MLP neurons of a small language model. Each row is named by its layer, matrix (down: output weights) and neuron, and shows model dimensions 298-447. Each number is 128 + 24 x the weight over its row's rms, rounded and kept within 0 to 255. Numbers have three digits each. A neuron's up and down rows have the sign that makes its largest values positive.
A block is one neuron, or neurons of one layer that tend to fire together. After each block is what it responds to, as a language model described it from the Wikipedia text at the highest values.

L8.down58:135103100136121114104117174119150134131115124164129095180127117130131128124092106113107097130176183126141137112139148131156138138092087146125110126123151113141154140125087098102119155155191123079106146161112124085108088160137136134153106123137140147145126140114105117154075142114106134138134112126110123140124128123112115075138139149144123135128130147138096149114089094113120158139115157078125185133112142096133105121173152112100128120176139143138128
L8.down289:150098106146138142146107133122128164140095115100136098103082120119142123121139083152103097111134099177058162147085124103101154122130153120092113139108077145131169113117115143103179092164099145123134142088145145149159132072125104113108135136137122181122141143132121101097132074137106116099095149157133143106101116145118132138121140117156132113136120129137114117113118165125169173115092173135150113133149115101098138111150106151120099135098151094112149
L8.down604:157099122072105136135105124126119191093142150104101121155153139120127165071160165122115163138109162126149096082137133156131153156113129125120119132112145151160125112148136166121094109144078092090118124143134104143134097117147109154147122091096111147128083099142156121137097148104123088170146161132146144149106085154132133138195154089164123142107146140090124153134086142157140164126153162138129139099130092108173132130139127131112139106102129159152100
L8.down702:121168117165110128160131136105100133094135108138101168121101120160140150103116165124080161143108101114129116123119155153149134118168130097116167134124109121126146092131176132118131172102087145151104103117160139119126131176109173120113084119122153120125125112098165113143138145149150122108132120122100142111142102132166182104150123090127127137148136088107147114159143104127122103113133110122095158139132158130160154154134116133144187111168112131125106
Year prefix token. First three-digit piece of a year (201, 202, 196) starting a line, heading or season range, as in 2012–13 and ==1962==.

L8.down281:144153097125110136150131153141131089149131176143123144129083181139121104142150125106166153131158177146094111150130143153127132146115145162117147112144111106115143142124146117111142092121152156125156133145095152150123160093114125133141120113135094129174129139133161098175099109174181134111177126144160136150119115085082075114091074102149124135144184145112122078158089132128086125127144106123185148096123126138133128103122137165123145134097115120118097
L8.down284:143120133083095121123151178115111140101149116141109113146155143141142119100125149108127150116136144111131196124109122134148124101129127150118121137104117174099126147156148114157116170187114149079117138114118147127097097128122142116105106128153138121126084134134121135155076161135142135097119142112153149135151098131103100144131108100166167157143130172102118140104109056133175099156117117114075113089145105159121124158134138060089159128139122129113122
L8.down536:133107125116126135115108137099160113124130119158139095130162121119102119150161132104113126155119122125116111096114139118119132157066137121110105144131107110105131103114107163150158185123117104120179144107182154142100116154173103129171124097153131125102096114097171129161134135142150146103156109113107150095134108102132119105122142157108138039126126126152147107132109110160151175114118126114176124112138114095132124104124118133107152132124123108110119
L8.down1177:114157161137100085095141110166114088133085146162118081127146121139135130139097104172163225135111148107151170124121095134102124130090120149086153144129088121129129167156152180152164091152088100100151135117060139147148165104132157132103108167137118118132179121116076128131137116114134085180103135160161142105106129114146140118125140092113140120151153131186169152147120145141137143109154151143142120158139118130155126115130145145104126132112132112094097
Mid-name word pieces. Second word pieces of proper names split after a capital initial, e.g. G-res-ham, C-amer-oon, Gu-of-eng, Z-ed-ong, G-ober-t; also some stray function words like "to" and "of".

L3.down181:131123110133120144038166159138183125109113114102112125141131091164116135089139126104154192140096118099083146110154139069109135115145156147160138152108146098124083074138150143131135131158144126112148108142155144108141123144174126151132108105126112104133107149104134101123127147158099132122152118128100152124132124109163147121108088079147091113113142106151130148134153129146150155156139073145124108133103134099112103126143099153122100138097115138084088
L3.down647:114121155126179107132128162089159106133106124151105117159130138139142099142096126143122136138154158103111107169153106152100116109145115135111139146104160135130154124057086133073159111130078114137140145107142143132121130125130096156123145142155168133135099164129116100113106095116146076107105140122138103141128133137106115073116120137087122121123152186131163150145087118132140127149139147194125117099124104106158167135108151110112097150127106110138113
L3.down1026:124120121122133121051115131153111092116140122133141161108153132134135140112120181117119110115146138090162103138177156129114152127153137115145138143132121150109140124149148160126112108113151129146133089104113109123167104094141087148146125107144123106087128154131139106098120153151114111081154085106101113145170122080145084047133153123170145140152082109076137113135141136146127150118143119114107154145148127140148105113137125128105134170150134108152126
L3.down1145:137122125114104107093125147141151130140166104100118199129153118133136139097121149120093144105131137135083152138094120094108146136156129120087145117102159101148122130095107122131121127124150137103124072126119138108107185129126134139156122098089147114133130147116103136148150130143131128126092089129148130163110149080124166178139088147125150115124120138146153161074132138097163124119179067128136167073110119120165116101156082113137169167090101166127128
Second piece of capitalized words. Word pieces right after a capital first letter in proper names, mostly names and places such as G-res-ham, P-les-iops, K-arri.

L4.down235:140105096138156126133146120091140132149087079152123125106099114103098118089102109100086075110114138117120135095107144128130142148086130107127134126132139142172146122112144141123112136122102121188130137117097118147130137090133098088151111075116103156159123114135133116128086116135142129140123135106130104095150117156134101139126127094111140136133110105135090149110147130100134135143107087132124153116125112113120134130112134125145182123107122138147129
Year-prefix digit tokens. First three-digit piece of a four-digit year, mostly 190, 198 and 200, before the final digit, as in dates, film lists and table cells.

L4.down641:141132153169166103142094164149180149142145133132078152124112130129144137119133153123077168137088122091096098175129123106142144153123103132121098144135086103104134090126132127120159120121159107159151097132099108137148169128136169163139123123127173126106142100123141209135096135153107145154112124148103111142119153091130132143152136112096113133147078119110114162160119131140154118154105099144146142181124122133154136112123082153140122143113107183159141
Word-start fragments in list names. Early word pieces of proper names and titles in tables and lists, often just after a capital initial, e.g. P-les-iops, P-ris-cilla, Cl-os-est.

L3.down196:155130103135108145137117104149084121114093123134152131164111070163150118105141148164166070131115109101143105181144138147115153115145101121114130119163149120147108152119158147111130132137160129139125118119085143106124093147057106135146137135153178150149151068115104134128101099133104136068152109123143134143168122114101127125110163128138106157101085153114090159092124079116120152115092109116141136094111130128138130137139120109152115133105102110129122
L3.down451:127126098131120142112106108159099122109127142088092094139077122174127133182141139146074181149097091147144153093098118115127124161142116090126136106132119091101107137116096134118108104126111111132115104149146148159165103115136082108141159149111107104124148144104129102114121110134151094103142124148128116137131166131101120150114153094106189098176145110119129117133122118148128097144100110175138134088131117116093118112170148138172174163194109131172155
L3.down624:100137087122135115105147140113122133134138123159131118144099133127146104116125116098121134093141143107124099054128106103129139127117112143107156138145149120127169103149129132131129159127104129165118118110128127126111139088127132121117108124097142134155109113164165125116109118111169181099126151121119151141127168152174144089106102120134157144126152148070124103148137123154068098139175119145159071118121126141126130148136088114085133171125103191111083
L3.down748:139114131111115141135114109116143125199169105157128181084115086133118118083101095163117130148141134190082128090108116123152097150111124112098157120118107121129102105139124103077147120150165171155138138083102137139148133124125152158129091108125107087123123106125116117129135162126161156124116124107126109138109102144135130154120162108100154151147110120152140114103137114148136130139143106150144160107158173125118113111141142174123123123150157136134134
Historical time markers. First three digits of years like 192|5 or 187|8, plus history words such as historical, War (World War), Queen, King, and regnal numerals.